Weights of a small GPT-style language model, trained from scratch on English Wikipedia: 8 heads of 32, a variant of Muon for these matrices.
MLP neurons of a small language model. Each row is named by its layer, matrix (up: input weights) and neuron, and shows model dimensions 144-239. Each number is 128 + 24 x the weight over its row's rms, rounded and kept within 0 to 255. Numbers have three digits each.
After each neuron's rows, "fires after" lists the tokens most often just before its 100 highest values on Wikipedia text that the model never trained on.

L2.up119:130117126155115102092144170175139145128106148142100144111088108163109154138111132149134115117103131154092092129107137135145142146134115122119174132077161114114124135106125139149127123113096114138104135113111125138128139106148105126125116132120125130164152126142150115110125147067126142136
fires after: "%", " so", "ill", " So", " term", " sign"

L7.up626:141120079110148156146121135099111132167162133111094146147145123131110146143165154175151112100120107156128111151146147117112144104149076153147164159071133143114099132131110145152135112178066117126123119163162126137186054129158139128116139140131134128148094131096162072127135110144149124146
fires after: "cc", " Ch", " comp", "d", " c"

L4.up814:132070127146131150131127132119153157127162129091131141129115129124134144141128121139141136136114111131089118119122109147129138134132185102148112111101139140119155062122145165091135170159141142131111172135106123112107108151107145082136146123144083116127148147154127122080117117132134132154
fires after: "ur", "d", "s", "mer", " Ab"

L5.up561:114105169107112091159141123150162164140129142121117136147110102158096130143137129120140151122166099121172068162101153127092124126140141153116163113121157103137087152123140088125175150115121092154075131113184104082101142154108116096087145154098134080149130150157135055088153079134144105086
fires after: " W", " sp", "w", " fa", " w", " S"

L4.up33:173144173164142152121120143169101119137149134144116105104118147116143128151141117146148139121110122142142118112097194107115102122126094158143167101130032153116173123125124149148147153084137163144118129134117103151146088124126154134140084103137115058129124097123132115173127104128120153151
fires after: "s", "ne", "History", "ation"

L5.up958:119145069122106121127123147080104110170106110121144149159145117124096122144134128158147168151120152149131073131145094126076119177132072107107119118167142133146138141086112127131165138139147114130125150117151147112070129097107180136133159101147116134120165154154128124139110112141130113116
fires after: "s", "b", "al", "ul", "di", " w"

L6.up533:136107128140145161116117149147104150131100121182136155155133117118073123094149121134157175111113163146080123132135101144082173109122127146133174105102156124131119102152158153157114111147117139127173149157083112143141098118144178121148124119135136088122113151121118141128127104134110103121
fires after: " ", "o", " Si", " S", "im"

L3.up853:113119149106147108170130114137142131168142084140117135116149117083183112108124152113150174165170113148146064154114097077135122115088157106169092132113098166164151102141132149128162146166118121118125116112153155165137085192146121132111093079115161117160127113124158132139136110153129119142
fires after: "s", "ot", "as"

L2.up185:077132113126122156079097164121121146128172132111141121141105130109161083139148149122113151151153085128110079151133164112133148121122139127131127066055132150138125094150164145103108185153106159102106134127122145132125098137101126140092154135098127131116126149146130111137126130105075080110
fires after: "s", "le", "r", "ur", " E", "re"

L3.up539:165103158157134132168101169115124104138108136111168099154131136132142099113126127129115165128151146123080152167124128112108088164143123118075110175100097125181188097120153127103144096089114150112155132123134161121085109105132119133150139127123134140120141181144142071143131134133104098134
fires after: " B", "b", "on", "or", " Cor", "B"

L2.up196:120139064105146138119106141145119139138128208162180121138108104161117142141108135150132141118153091132138113103141129194144135138106116125122122111105117181147150108145154107140112138111157165162141122087145133121131144152135124134091119153098161150144093101146146119134111134126129112134
fires after: "s", "as", "S", "r", "x", " not"

L2.up888:113143089160170132148145177186149117132130125155090128127093123114138136100112171142190117096113157191103152142075089148133146109097123163135144098125152089162121125132145115120145126105121133128104123123140138147132137124114131121163165140156128103133114150113155172116136102148103142128
fires after: " ", " F", " J", "r", " G", "s"

L4.up114:111114092096134118121150108170126134122171107107124143128084141118119098137099100136145124156116107109118144103149130147116142118153139150191171111139134108176097153112147136180131142134121176111110130142131132190066094130119145128183133088131112119124157145144122108153191059136107149127
fires after: "s", " an", " ", " election"

L2.up133:105137108119125141144124058089119098105136104128080138119138092113157146077101107126106148116165117111134130093099126111150130129129141107131165162163135145161106163133163145111135154150126129148125105149121165110086142137153132106049110129163116086145170101138120139129137104089128110143
fires after: "us", "pa", "tro", "s", "ri", "c"

L2.up263:151104140145174156140130142154115097109099113098160096104150116128101094163147161083135097124077188152130145173121156126102106114091118122104096154136083131111102130102141145128130156164156103110099079081100156118132138132164138180131185151115151114132156111154116142160127100108147159100
fires after: "T", ".", "L", " M", "E", "l"

L7.up519:106125119134192114161179105131118083115090121129117105114168115121137120077157130115131148143158110125144112128128099101093135120077134154146139120148149120137147126079141147120134127127103103127157106132135108114124168122156127174092110101169177135137146122140168116094161132143151161149
fires after: "s", " S", " W", "-", " d", "w"

L4.up568:181124138141127127073128152145154144105086161184134147137121158165099159206120091109131137179122146127179134096138174127107093125193141127116152137122109117153130119145141134093141105143104138143075095135135104157121114147142157160124093142110158094120104108118117137141107141123099134145
fires after: "s", ".", "History", "ing", "ography"

L2.up678:110109112139155106126170156140091088140053098095163140152106121114142115142128120115097134132151099138107126108103133124150159090127104122129075126110165119138125141141110077153144114113110124149129129145143109122134152121161122144133122129123164124123137107139149199142102120151077144141
fires after: " ", " K", " b", " ma", " B", "-"

L7.up391:090135109125145146117111170123143139144088128127098115130145108111118158148136148083132147177089165150082119158157082118121112103150131098150130097149144129104157133114133141126096126122102134157159115163121153120090110152129109101154149139135180123131121135106187186128187104149099111120
fires after: " ", " M", " dis", "C", " S", "e"

L12.up234:141083142157121104095133201099131096121121094123146132153110095155165152133121164130153115124091155152123131114108120087138133123138098148088137110125131109130121089175118125123169136175137146119119139088144140083164126145125154121138141100125124125151124148142093168099113092139101103148
fires after: " ", "-", " h", "\n"

L6.up269:125127156117128121142123115161158146115130126106136147155089182094079136142133114121090144176163118137142150134130165149131122160153110153170080107133124131153105143134102166136154147082086141133137135147143115121146087134075108092167105127133104090144158090139111153146129109107115122125
fires after: " a", " an", "s", " I"

L4.up725:137132087131122101100170149143094126178071189160117119142142154096089163115116098117141135141132129132124094139065127108147169111138095118125131113153120176115090059152082174145139134128108113106124080118117136118143157127116147121135131111124096137143188101143134157187134168182090122081
fires after: " a", ",", " A", "c", " six", " +"

L4.up714:173089093134085120147170119127105121110161120118109103157086121114147120169082122114130150116120121121106110136145109123102140098133111161089080098121144113125160141132166122081101125102147136111096127139137155139116155085120136136110157135142162094125118157114144099125115133162104122152
fires after: "th", "ar", "er", " Christ", "ant", " Te"

L2.up958:147132119126149086150129169109151128118117121171119129168173114140096131107126117139147160107154091141133116104110112094164113115108106099165103165123133149138159103128108157103096102099106135154143077154128134095154127118150128157167156163145173092109115126118129097118124121108138089092
fires after: " S", " Si", "S", "ang", " su", "s"

L2.up606:121134124114150125101112162088104148131139101113125120134119169085109115117154146169143126104131133114129139127128085094097117154140118105128150182123133157137134157115146133106122129146111111165162127157098137074145154127083097065160118097170142165114118138104152176133131124132136136117
fires after: " Mi", " Ma", " ma", " mi", " Li"

L2.up513:114162143149151090171114143112115132109089135157132117143162130100134151120100152125109142129123167130157154122110100105113083099115168148159143143108159112168163115148152133112112124162099130125144129136123122120130162127138112131150203145113116098099121130119164120121094097138122120088
fires after: " ", "s", "u", "pa", "S", " ("

L10.up32:112140139135125129147149155112117143125108135139115136140139143128158103115177134114133120133119117149163118174090151138111103145136106125112131150121142113139129141137133124136097157112165140158140057113142153142104073138112162091147157148093114112150107128069088136130144117132139115147
fires after: " |", " of", " in", "y", " S", ","

L2.up759:166158120100149146142118123120144148178154142087142135110124135088138144118134124133125106126093157119119133131153186171117152102129147120118140156147155166130151105116079147147106106107098116168120107108135144162130143133114164106129125138145111092139108123091077112140083132128086092117
fires after: " Or", "st", " For", "p", "f", "arch"

L3.up658:122154091157155158142116104131143108140083138129108124114104143113147108197169091075080188121134143100128139165154126149174126136121133127113118115080080139162132117145162102121116139141091118122128106098169148174110154161154127132109135087116131125180146143131111144133138166132167157130
fires after: "\n", " (", "\\", " \"", "-"

L6.up509:140127114140154126130117140121089092064112133141115170112143102107153133173116119162116132114086173108138074100105158134139117174144105100099112110125176122148141104170047121136154155147122158107128087113132144097095114089162155100164113113135121107153116150114103117132136103125110126117
fires after: " |", " T", "\n", " ", ",", ";"

L2.up283:132119138124135084107149114149106158102090144161152129137088087147135143124170078135139132130100146145106156110112164111107136124125133125161124144142125050180116142140074161159142151119129163116153119100144140145106090133129118146142166116128139105120150122115132135125098135119097141105
fires after: " =", "\n", "pp", "e", "th", " large"

L2.up687:151120131166088189149105111143118129134124152095118130163173110147159134135163147134103105145167062091121098092083163131110132108109128076132116078143134140144092150092110112162117163136130118126169134111169106136125136100093132140154095116140101148150149153163135096137134104117089067134
fires after: " co", " the", " d", "com", " be", " At"

L2.up87:098118113097147121122135139199119142113149179166105141097150131118161168152125123137150147135158128116145099128126139110109123120123142149151127094124157161130181138122116119126122109161117149094132110136117082085128117114097140117149144123142100154123092151123107175101145106176085168133
fires after: " S", "s", "\n", "d", "k", " K"

L2.up314:143105173121114115090116178173115128190121152162148122153114121111109121102123121129119130108126124145165100137132161127145133151116094148095124148126098140100134133150075154154130169090108106179126126112138137132147137107163109116127174131147128110088120101178144120078140147093134164160
fires after: "s", ".", "st", "er", " re"

L3.up895:174108098131124119161124175112155135098127164181155135088132125086142112109133130135186161164138100138125096142106112124141126154127116122142098148114131135157162125128122152113146136086142114079122092127165139134107094182121150160147125127124113171146165097108166124107100109117148128135
fires after: "al", "el", "ed", "s", "fe", "il"

L4.up2:167107155145116152126143135142167106151103138140140150096110110143147114124130090130157131135154095127148121104130132166138091126133146123102141120114161168111150137116105123141107125142094165130120127086113148137124124109111131113128133135082077106175154143111098141092103153188121105129
fires after: " In", " in", "in", "ve", "f", "st"

L3.up326:136165111129130125139115145074097136124100150109130120147122131103184087133129151136146137154142120128091148138088148151127102110088113146126103146117135138139091104106118158084153133105101122097125122150108153079130151123092108080128134090100134178155121133110136117107102140114099128084
fires after: " Ma", " a", "c", " ma", " that"

L2.up863:144128149137170142132157145138086124082145156098122101087144126137088128111114124144154091130138155129115116169112131118103137116117099108123150146148117129117127104114117137176159132128134123105157097147132134106149153115117124164111193141142200128124142135107141122158143177094112117107
fires after: " ", "el", " a", "th", " 10"

L2.up579:123091112123149156121114158108111102142108163093103172118091124098110158150155102159141121095138151165123118085112107121175178104097164104103115129116179160091184103149138125172136155152127129116137101154165129099143110094130153105165141156110127162121148148129098130131146162111117084172
fires after: "s", "ad", "d", " up", "ul"

L3.up259:150122089148097167139113124137124081109145127106143130125111121113112114141140156093182111145125111115108121095122107145104112133134079150166070106149124139091183121115097136126151123076074153124139110126163114206133128125132142118156113148125128114112135135120148101150145143138070101143
fires after: "ent", "ant", "er", "ative", "ter", "tic"

L4.up964:131091127140113141117068118171153122136109164147120137138130108127119116158161109148098132104112089149101105097158165098162117101130101107103180108173054136163145141115115128178145140100113099161144143132132159120136158125131143131141124089177151115119135087114101124115119080159080161129
fires after: ".", "s", "History", " a", " La"

L6.up669:142137133120173131127123134116135150087145115083116124108124088143101069139151111134149087139120173108140127138177163070087103132119151101122121132089112118117109121177122063170122115132166147133156075129108089102100149123153140154130118105134116130117133164119098067130129170118091143119
fires after: " ", " was", "ho", "th", "ra"

L3.up845:109132092130137122128119172146092122095130136137135141132153110129186091123156128109130125139175145138126107173130135140152110057129143082073163165137107124090144106103121145085117097100104124131145089138084120095103111158160203165142172155071117168135124119121151134166118140155153163137
fires after: " M", "l", "M", " f", " m", "p"

L2.up274:074115065147191101063137162137110153119116121126146146146113099085177105131163160092116112148130159144158152118129155109138126158103112132117144126086163139092146132118130126135123094159140139133157161126198116137120118125186095106119146135136151154132085121135143141114123153134117132137
fires after: "s", " ", " p", ".", " ma"

L5.up944:134137076144116106090157125165137152124093133128143135118152166170138108143111155135118162127164133095136072129151161085115086117156102119132120123103115169115121106160091127149113144110158157145094121110133156169128130094105134111137073161171127115127133128147121115140119063133154165122
fires after: "s", "History", "ography"

L4.up252:167127122130144105138145132207172141131109134136122110134136108175130150172106139162146133135137126138110133149134111128054132122126143157121087101123157169128139138138161089169148100131077154112105157134154153078084150130104117133130121104115164101109090105156129110093126103149111149130
fires after: "s", " W", "ho", "w", " S"